{"n_kv_head": 1, "init_std_qkv": 0.0492, "optimizer": "adamw", "batch_tokens": [8192, 16384, 32768]}
MLP neurons of a small language model. Each row is named by its layer, matrix (gate and up: input weights) and neuron, and shows model dimensions 32-159. Each number is 200 + 20 x the weight over its row's rms, rounded and kept within 0 to 999. A neuron's up and down rows have the sign that makes its largest values positive.
A block is one neuron, or neurons of one layer that tend to fire together. After each block is what it responds to, as a language model described it from the Wikipedia text at the highest values.

L5.gate28,174,258,163,223,198,200,187,171,237,198,198,196,209,234,209,202,201,205,210,170,205,209,191,209,184,220,219,190,194,240,205,233,205,187,204,177,179,204,180,175,217,214,214,209,233,164,226,232,183,226,190,218,206,199,162,230,183,237,179,201,180,240,185,198,213,192,200,196,195,206,225,197,225,216,157,188,230,216,194,212,182,206,216,231,208,194,163,173,201,187,201,199,256,191,183,191,186,194,189,192,201,196,216,193,190,187,198,203,207,192,169,197,206,235,167,193,202,208,209,250,175,178,211,193,196,186,204,185
L5.up28,207,220,183,218,254,200,171,186,217,180,182,220,173,255,177,239,185,182,222,218,201,198,188,188,241,249,201,209,208,241,214,211,208,184,195,202,218,238,207,209,212,179,241,192,232,190,180,197,194,198,192,213,181,218,173,200,195,208,183,181,174,173,200,210,191,208,230,183,197,161,218,198,199,185,199,194,212,223,200,193,194,206,181,190,171,196,194,212,217,200,215,201,228,194,204,205,173,185,222,192,217,214,238,178,185,160,209,196,202,180,182,211,190,225,215,212,189,221,216,221,172,212,185,221,195,231,212,156
L5.gate57,189,201,192,223,200,170,183,195,214,165,196,191,161,224,185,217,193,204,237,136,194,236,196,228,197,227,240,200,212,207,192,231,195,185,180,179,203,210,192,195,179,190,197,181,210,215,213,184,195,195,212,167,188,146,247,203,197,234,191,215,205,229,197,216,215,211,170,182,171,224,203,176,235,202,192,175,212,194,227,190,196,197,218,228,204,211,214,187,209,202,236,196,199,179,147,191,192,171,218,226,178,206,228,181,191,188,211,175,204,209,212,177,229,226,203,204,206,200,192,201,198,182,181,181,228,211,210,205
L5.up57,173,220,179,223,203,227,198,215,194,170,197,206,206,201,225,227,208,207,212,172,225,186,194,201,188,201,185,181,206,221,216,235,175,184,141,207,221,225,187,228,179,196,215,188,210,192,225,188,199,191,223,201,207,204,230,227,237,201,199,178,173,201,201,198,200,254,188,185,182,190,206,169,202,179,196,201,190,238,224,175,177,176,207,200,190,231,166,214,190,226,205,193,203,216,219,196,220,198,228,204,186,215,196,157,194,235,218,190,181,184,229,169,197,201,233,231,206,221,206,195,151,181,215,208,179,200,198,204
L5.gate270,179,192,195,231,201,186,200,181,213,185,204,195,194,194,166,159,187,204,204,200,191,201,183,205,201,184,159,218,210,215,190,189,183,233,243,219,191,229,201,200,203,217,232,177,220,211,229,169,189,205,208,195,186,191,194,223,192,198,212,173,211,188,153,221,208,200,215,186,236,158,224,182,174,207,217,191,230,220,199,166,212,251,206,250,225,205,174,166,188,179,229,210,188,188,175,183,207,185,185,199,170,217,187,196,183,197,198,202,220,156,170,145,194,201,187,207,230,222,201,209,220,212,224,158,184,203,214,173
L5.up270,197,167,167,227,213,231,187,201,192,192,195,156,192,220,202,149,186,171,213,191,202,221,223,191,217,209,213,198,233,181,232,193,224,200,192,200,169,202,167,205,214,201,188,216,232,190,202,175,221,203,239,207,208,195,214,219,163,202,215,203,190,205,208,205,201,177,186,171,165,189,222,177,179,216,195,203,200,216,197,188,218,172,188,173,218,176,199,201,213,164,219,202,218,213,179,192,161,195,208,204,183,226,162,179,215,244,187,225,210,197,192,219,222,199,205,166,233,201,227,222,212,218,208,191,138,203,194,188
L5.gate341,210,197,201,195,158,198,208,209,179,185,218,151,210,194,144,184,202,223,223,179,224,207,224,198,205,182,181,212,196,224,219,191,164,221,198,240,222,214,231,186,167,197,217,182,236,199,179,160,190,212,183,151,210,235,172,217,192,184,199,156,219,220,183,234,214,209,197,200,207,182,169,154,221,214,219,185,217,166,194,207,167,226,204,186,183,225,180,180,201,204,214,190,200,173,183,218,180,201,218,190,212,207,210,209,188,187,176,210,199,202,217,178,210,183,207,174,190,221,215,247,187,196,213,183,206,223,179,217
L5.up341,192,260,188,236,198,203,229,228,197,202,226,195,173,221,160,237,231,189,177,187,208,188,170,220,188,195,204,183,190,193,205,206,190,177,200,175,205,204,201,172,192,203,190,198,213,209,201,216,178,190,199,189,209,178,146,171,187,212,164,195,195,197,217,183,191,183,189,201,237,197,206,186,170,183,196,187,205,206,188,229,186,213,217,208,180,182,221,229,177,207,206,196,215,178,235,201,216,178,208,189,241,171,200,197,166,149,188,223,232,197,179,189,186,204,201,197,207,187,203,203,177,192,158,203,200,220,152,161
Infobox labels, past verbs. Infobox field names after a "- " bullet, just before a colon (Website, Died, Edited by), plus past-tense main verbs and -ed endings after a subject (played, served, premiered).

L4.gate26,166,207,247,224,216,188,196,201,178,183,205,200,214,191,215,218,172,234,186,205,184,213,176,189,159,221,230,184,202,220,197,183,196,201,203,183,205,203,213,171,213,194,194,186,253,194,187,176,216,243,236,169,161,217,223,183,222,196,192,204,216,187,197,198,153,189,189,155,196,177,181,200,173,214,172,224,202,208,174,187,215,204,202,197,188,208,229,153,177,191,169,205,205,205,220,190,175,165,197,214,184,204,182,197,177,195,202,200,209,170,190,201,180,224,209,198,209,183,235,206,194,182,193,218,239,206,214,195
L4.up26,183,221,217,175,171,212,195,201,199,213,215,222,167,209,169,195,210,199,221,209,172,195,197,207,179,223,184,191,214,215,229,202,219,198,228,217,213,183,203,195,224,212,195,209,199,167,137,219,225,201,193,203,183,204,195,192,185,174,186,182,199,198,221,216,198,243,191,171,202,191,187,194,203,239,205,206,219,215,197,153,219,191,190,246,181,217,204,186,207,201,187,221,220,206,234,197,174,177,207,200,226,200,189,195,187,222,170,203,224,213,203,226,223,202,201,199,193,218,210,226,206,174,181,186,204,218,199,154
L4.gate129,190,244,204,187,173,185,196,172,198,202,216,190,202,206,182,184,183,207,225,194,185,201,182,196,176,200,231,180,172,230,225,180,170,194,213,245,228,164,182,222,221,205,183,173,213,140,185,197,214,177,207,153,184,186,187,200,173,225,210,183,182,186,190,216,207,200,159,205,224,202,183,221,165,179,206,209,220,156,230,219,215,205,173,208,207,242,213,177,180,227,180,233,189,186,185,196,158,181,198,229,214,193,204,193,188,206,182,222,156,184,193,205,186,206,207,193,209,217,177,210,202,185,216,225,200,190,208,193
L4.up129,201,226,215,195,204,168,171,184,226,188,153,201,210,179,243,191,164,180,211,174,172,215,243,179,206,221,213,182,199,206,169,183,182,179,189,182,183,176,173,210,235,199,184,214,196,229,221,203,234,207,192,186,184,202,201,226,187,212,156,229,188,171,233,211,218,223,199,218,183,185,186,191,220,245,163,193,200,193,224,214,215,195,179,223,194,156,217,190,209,212,195,203,224,224,237,163,203,209,183,180,184,211,219,253,202,182,215,219,211,174,224,186,161,211,191,167,193,211,191,208,196,176,217,191,182,199,239,207
L4.gate196,190,241,164,175,201,217,187,210,211,204,232,223,205,168,194,207,210,221,211,206,202,188,205,177,187,217,191,209,195,166,216,207,207,191,214,197,207,170,172,231,177,245,218,185,208,186,191,209,187,242,214,186,201,217,215,211,186,206,199,211,200,185,198,210,174,179,208,240,211,220,202,209,163,193,192,232,196,223,202,204,206,172,203,228,161,177,229,188,182,213,171,232,222,223,171,185,193,230,212,213,204,199,203,200,187,216,226,200,203,197,242,189,190,217,232,179,183,201,211,208,229,148,185,192,185,191,222,201
L4.up196,225,192,199,196,213,232,182,184,193,199,210,211,198,224,225,180,207,211,163,209,199,191,162,175,182,228,202,194,180,214,214,162,194,212,207,210,185,211,215,216,211,191,188,191,215,187,219,180,158,231,212,220,193,182,215,198,185,198,193,207,180,218,198,217,207,189,220,220,221,196,176,171,214,184,156,205,190,182,151,215,171,162,176,203,207,175,216,173,179,193,227,211,215,229,219,203,154,231,203,226,227,259,221,202,169,161,217,200,234,209,204,236,210,208,209,186,201,170,209,210,225,202,219,194,196,207,196,208
L4.gate280,218,218,184,196,204,208,186,200,190,154,166,220,184,174,206,165,217,229,207,212,217,172,207,168,186,207,232,185,197,231,237,192,177,183,192,190,196,224,194,224,229,226,152,228,180,196,199,178,226,179,237,196,204,159,204,202,185,209,194,207,182,174,188,216,159,196,201,171,234,231,189,236,228,210,172,194,222,226,212,182,239,214,207,196,232,203,226,213,194,196,190,218,194,196,178,232,213,205,197,228,225,169,205,183,193,205,163,201,163,224,192,202,201,198,209,192,194,194,182,233,197,166,171,216,212,215,200,203
L4.up280,228,215,214,170,196,183,202,195,180,187,198,197,189,194,192,231,209,194,217,158,187,220,197,183,230,222,173,176,221,166,185,227,228,196,217,249,174,165,234,204,201,190,185,223,196,174,204,196,210,187,186,210,191,176,227,215,212,188,174,161,170,178,195,218,215,231,188,184,215,189,187,219,206,189,187,209,199,167,203,175,244,239,199,160,233,180,223,193,220,225,214,228,212,223,217,198,217,175,193,200,196,215,199,211,192,173,187,216,211,183,223,173,174,216,242,194,219,202,216,211,214,196,197,193,234,169,207,200
Compound-joining hyphens and prefixes. Hyphens inside compound names and words (Wooding-Smith, Tiger-Cats, Stockton-on-Tees, 40-man, 2007-2016), plus split-off prefixes like re, sub, inter.

L4.gate54,216,193,189,186,204,169,170,190,185,199,199,211,182,208,179,210,154,189,226,206,218,190,205,201,147,182,176,188,241,208,217,199,159,218,214,200,218,236,218,198,196,185,188,185,188,202,207,169,176,209,231,230,207,187,198,182,213,187,203,224,192,185,147,208,171,219,176,234,202,182,164,205,179,238,206,201,204,196,165,209,176,198,234,223,198,213,219,202,191,215,198,207,201,208,178,226,199,192,226,183,214,196,183,232,214,223,200,207,210,188,194,201,163,173,229,203,197,199,244,204,192,189,243,191,212,198,194,198
L4.up54,202,160,188,201,167,197,184,198,216,194,201,166,152,193,153,216,211,170,198,152,204,212,177,156,206,179,198,192,181,229,222,197,174,231,178,177,203,191,213,218,235,188,204,209,213,193,188,216,198,207,223,185,220,145,172,187,185,195,186,201,203,201,227,231,169,208,203,189,228,202,193,194,218,223,228,213,194,214,215,192,216,262,219,208,173,199,178,203,192,189,189,191,192,197,184,203,192,217,211,214,195,166,198,202,187,210,212,215,185,203,185,191,161,179,216,202,197,209,231,191,200,160,199,186,199,199,171,211
L4.gate86,199,211,210,249,205,191,186,206,177,176,192,216,218,224,196,189,196,197,235,197,209,232,198,209,204,215,179,217,200,194,238,191,186,197,202,226,215,205,191,197,233,196,208,201,211,203,179,163,161,201,216,196,186,163,188,222,183,214,209,178,227,250,176,226,189,204,175,230,223,184,178,196,211,240,208,197,201,224,207,206,205,212,264,232,221,183,149,184,210,190,202,187,211,185,173,198,179,191,202,164,192,169,179,202,168,180,211,196,190,178,180,193,209,177,182,174,220,234,216,217,205,200,218,162,220,204,208,209
L4.up86,172,163,185,194,194,149,209,209,183,191,220,209,204,209,198,217,191,185,221,234,214,247,213,174,197,187,211,232,205,189,210,237,224,210,227,212,233,203,209,187,200,217,199,216,202,202,141,169,197,185,213,198,217,225,211,206,190,217,202,218,213,199,206,246,221,217,240,211,184,221,210,153,216,204,210,185,206,218,199,183,189,210,237,208,218,221,205,232,207,207,186,224,195,201,214,172,214,184,188,211,175,220,196,173,227,161,217,161,211,187,233,181,222,167,227,183,185,203,220,221,169,196,214,178,183,191,230,174
L4.gate135,238,176,216,181,199,203,183,192,192,189,231,229,195,238,183,180,208,203,196,211,181,193,207,166,164,241,198,180,233,230,199,211,165,187,186,214,192,235,219,193,194,216,203,207,191,215,192,226,186,193,211,211,218,208,217,194,191,230,241,198,218,222,207,204,176,177,187,212,253,176,236,174,220,222,223,199,228,209,182,248,152,176,216,196,212,178,192,190,210,225,182,180,201,203,202,202,195,210,210,191,172,183,208,204,201,199,200,202,205,196,184,195,238,201,208,174,221,219,197,187,166,194,160,191,192,170,215,157
L4.up135,190,201,170,182,163,189,193,153,154,203,203,209,219,220,193,196,200,183,190,210,208,185,179,211,188,177,194,232,187,195,162,182,192,255,167,169,174,221,207,201,179,218,210,188,158,222,219,220,167,205,208,180,205,202,189,221,167,226,215,231,184,203,165,185,196,206,174,194,198,172,180,228,176,234,188,193,171,206,189,224,208,186,197,167,178,217,178,207,179,170,189,206,212,213,193,187,200,207,187,185,220,218,208,200,194,203,195,185,211,175,233,188,172,181,174,226,204,203,204,214,199,235,182,191,194,214,192,221
L4.gate187,222,174,181,213,235,186,205,229,210,176,201,206,189,214,156,215,200,184,180,205,183,185,178,181,181,222,194,216,219,190,219,194,173,217,219,238,192,202,181,215,197,207,166,169,233,193,193,159,198,209,201,178,211,181,200,197,213,209,237,195,216,235,186,204,186,185,192,223,188,159,184,238,208,221,193,201,169,212,165,215,172,189,188,233,223,173,211,214,211,209,198,206,189,185,185,197,180,164,197,201,197,225,194,222,189,197,205,159,235,177,166,193,204,246,161,185,210,233,239,188,191,171,206,174,203,182,192,223
L4.up187,208,211,186,192,182,189,200,251,174,204,208,202,204,217,203,201,191,219,193,172,270,222,183,206,186,166,194,209,197,206,199,187,201,212,207,162,180,261,191,207,174,191,187,195,175,216,213,216,162,185,206,204,197,152,179,187,217,214,204,200,211,214,188,153,168,206,180,167,201,201,170,216,185,232,223,206,208,184,186,189,202,225,177,213,200,205,173,188,183,201,185,194,185,207,202,166,171,204,219,187,220,214,231,223,215,208,172,191,244,217,210,181,230,183,218,181,220,167,214,179,196,228,194,197,186,194,205,219
Word-final suffix pieces. Suffix pieces that finish a split word, mostly verb endings like file-d, explain-ing, operate-s, and also N after ″ in coordinates and the colon in Released:.

L2.gate232,193,186,198,209,216,204,197,172,229,170,184,175,211,219,202,209,206,190,194,201,223,212,224,202,256,201,194,165,186,183,223,199,192,209,169,202,193,261,171,212,209,213,182,187,199,204,217,180,180,235,185,176,155,213,190,198,192,197,157,155,198,199,197,218,194,226,185,198,177,165,206,202,225,222,209,194,188,171,177,200,190,209,197,230,219,215,219,194,196,167,228,212,182,171,175,211,227,174,212,202,173,208,211,183,201,156,227,197,208,168,214,199,206,205,220,241,229,173,202,181,199,222,170,203,227,212,198,220
L2.up232,206,186,197,185,239,181,170,209,181,206,224,216,199,223,179,216,215,209,225,193,192,220,196,211,194,189,190,201,208,182,225,189,247,241,206,226,183,171,199,205,175,214,203,200,228,186,196,217,198,211,169,192,185,191,192,242,188,191,184,180,180,217,176,211,171,162,241,184,213,217,198,199,192,197,191,250,189,224,209,180,224,179,200,179,190,187,180,199,187,210,176,184,182,177,217,178,194,203,229,175,207,202,253,194,197,189,165,191,209,213,242,188,202,228,195,216,201,162,205,190,156,182,207,188,218,246,212,151
Past participles before objects. Ends of past-tense or participle verbs, mostly "-ed" suffixes, and "for" just before a phrase, e.g. surrounded, distributed, opened, born.

L2.gate271,200,170,183,159,194,194,207,192,171,192,233,175,176,199,183,196,199,196,193,193,203,203,188,166,195,227,201,180,173,193,215,197,198,182,240,211,166,203,204,174,205,182,204,197,244,189,217,182,221,220,187,191,214,210,197,182,220,197,233,173,227,181,170,255,227,194,202,199,227,175,192,188,222,197,194,192,200,209,210,183,217,220,208,221,169,188,223,201,178,210,190,251,188,202,202,207,186,230,173,213,161,220,176,188,187,214,182,211,168,182,194,196,190,232,167,190,226,231,233,202,175,188,235,154,220,211,226,200
L2.up271,206,196,180,156,213,188,213,188,172,184,229,186,186,188,187,202,198,197,196,229,182,201,216,159,208,184,213,172,172,217,221,219,201,196,229,203,206,219,188,173,205,187,226,186,230,204,196,173,238,218,181,171,205,226,186,195,208,186,221,196,235,224,221,223,218,210,210,193,229,206,214,185,237,183,197,216,173,194,206,197,240,215,209,201,180,211,220,235,177,198,169,220,180,202,212,185,190,220,200,195,171,212,176,189,183,207,227,195,173,177,188,228,196,256,182,157,222,203,204,182,176,204,205,201,174,224,235,180
Dis- prefix and word starts. Mostly the word-initial piece dis- in words like dissident, disuse, disbanded, plus other first pieces (Trans, geo, mon) and words like due, came.

L5.gate38,200,222,188,173,189,219,187,211,168,221,222,168,188,214,216,197,175,202,212,228,187,184,203,210,209,214,212,200,178,165,199,221,204,210,241,229,181,203,205,194,180,192,191,197,221,219,230,241,200,216,187,198,155,215,166,207,230,206,245,194,211,192,215,245,216,169,170,228,195,205,218,164,200,196,205,223,213,192,237,195,182,202,201,237,177,184,231,223,185,205,207,211,170,234,233,218,187,177,170,217,175,198,199,201,196,215,200,180,175,176,229,186,170,188,189,180,195,172,173,252,202,183,212,168,183,206,185,215
L5.up38,220,213,199,216,219,223,202,232,173,181,175,205,194,215,148,183,200,196,191,198,188,177,189,200,190,189,194,207,143,227,193,203,207,186,236,237,177,217,195,212,207,172,199,208,192,209,195,230,185,197,168,213,203,240,165,208,242,189,206,164,205,187,200,221,218,204,152,193,203,171,205,182,192,229,192,227,201,197,221,217,200,162,224,206,196,234,176,199,201,222,170,232,214,234,216,220,208,195,177,205,188,202,194,173,239,195,212,173,188,221,199,215,183,206,221,234,186,220,203,204,182,187,225,173,204,159,214,167
L5.gate99,227,197,217,229,221,236,232,203,220,194,221,212,211,185,168,190,170,226,210,207,188,182,198,194,193,242,230,186,188,184,203,173,191,196,226,208,206,201,183,184,181,223,189,188,226,188,195,220,227,175,197,208,172,205,193,203,189,250,237,238,208,202,189,221,179,190,192,213,200,184,189,171,208,200,208,174,209,204,175,202,195,189,196,219,223,202,209,156,206,221,196,197,179,214,184,197,184,170,202,221,190,191,174,193,202,207,216,187,187,198,207,246,211,223,132,163,198,201,195,194,232,200,197,183,246,194,180,214
L5.up99,186,215,192,177,169,233,198,207,169,188,233,201,193,197,149,197,187,210,170,169,212,198,167,202,187,185,179,177,216,214,223,200,217,204,210,177,216,180,203,222,197,215,237,183,187,192,197,203,182,221,159,197,174,206,180,218,174,212,199,171,198,201,211,192,204,207,236,193,215,206,224,224,187,227,206,195,184,199,206,191,200,189,171,191,196,168,194,177,166,218,194,210,195,203,217,222,219,179,203,207,214,192,177,218,169,257,219,192,232,225,216,194,200,163,225,204,188,206,232,205,200,228,207,209,199,195,200,214
L5.gate234,191,201,176,223,214,202,199,224,197,168,209,237,205,183,187,205,218,247,174,196,187,181,198,210,211,205,171,165,176,216,220,177,182,208,211,192,190,184,205,200,197,231,207,232,227,212,202,227,204,258,180,181,182,214,191,185,200,207,226,199,208,205,163,218,203,150,190,216,196,176,211,213,174,177,191,195,264,242,190,185,201,197,209,234,234,191,180,192,148,208,170,217,212,227,173,179,200,184,210,198,217,207,193,203,210,239,201,224,212,177,215,204,191,201,162,218,197,221,226,264,186,207,213,193,225,210,208,175
L5.up234,220,223,189,226,170,199,179,194,210,206,224,211,188,200,191,180,162,184,199,210,210,202,217,183,186,155,210,170,208,202,194,175,181,211,225,243,199,182,209,192,171,192,218,225,195,182,163,192,192,210,213,212,191,224,241,200,226,203,194,203,199,162,226,201,188,170,205,229,214,172,190,209,207,193,225,159,207,223,195,217,201,156,203,214,189,174,194,197,199,198,208,228,185,191,197,229,193,180,173,194,191,204,194,132,187,212,239,190,244,207,248,215,190,224,182,209,226,209,193,234,232,207,178,175,176,228,185,205
L5.gate372,196,179,207,185,200,184,192,199,206,202,188,209,214,195,192,206,168,186,193,180,190,169,199,215,207,205,211,181,190,158,207,169,170,236,202,204,201,237,153,204,188,213,164,207,189,204,201,190,178,170,182,205,143,209,213,184,250,207,219,190,201,216,193,212,187,178,192,240,213,197,212,164,215,197,219,182,224,156,208,199,181,200,196,201,206,204,198,193,189,189,170,194,166,219,162,187,234,184,170,251,194,190,216,225,208,237,205,194,189,186,188,212,233,227,169,224,196,218,178,197,214,199,211,197,219,159,192,181
L5.up372,179,192,194,191,205,209,212,214,199,197,222,211,228,217,185,227,191,202,188,220,216,220,210,204,201,196,229,174,167,211,214,221,223,210,189,203,213,202,161,175,209,187,217,184,227,203,196,223,186,218,249,211,176,227,209,142,223,200,250,194,188,212,213,238,206,202,190,185,185,187,193,167,205,177,205,227,214,210,201,187,195,171,179,220,213,213,206,188,150,202,174,196,207,225,210,194,205,208,153,253,204,210,209,217,179,204,205,205,197,139,183,203,235,241,201,201,175,199,185,193,188,219,197,176,188,226,186,171
Word-initial prefix pieces. Word-opening fragments, mostly prefixes like dis, re, de, con, me, that begin a longer word split into pieces, as in dis|rupted, re|-election, me|morabilia.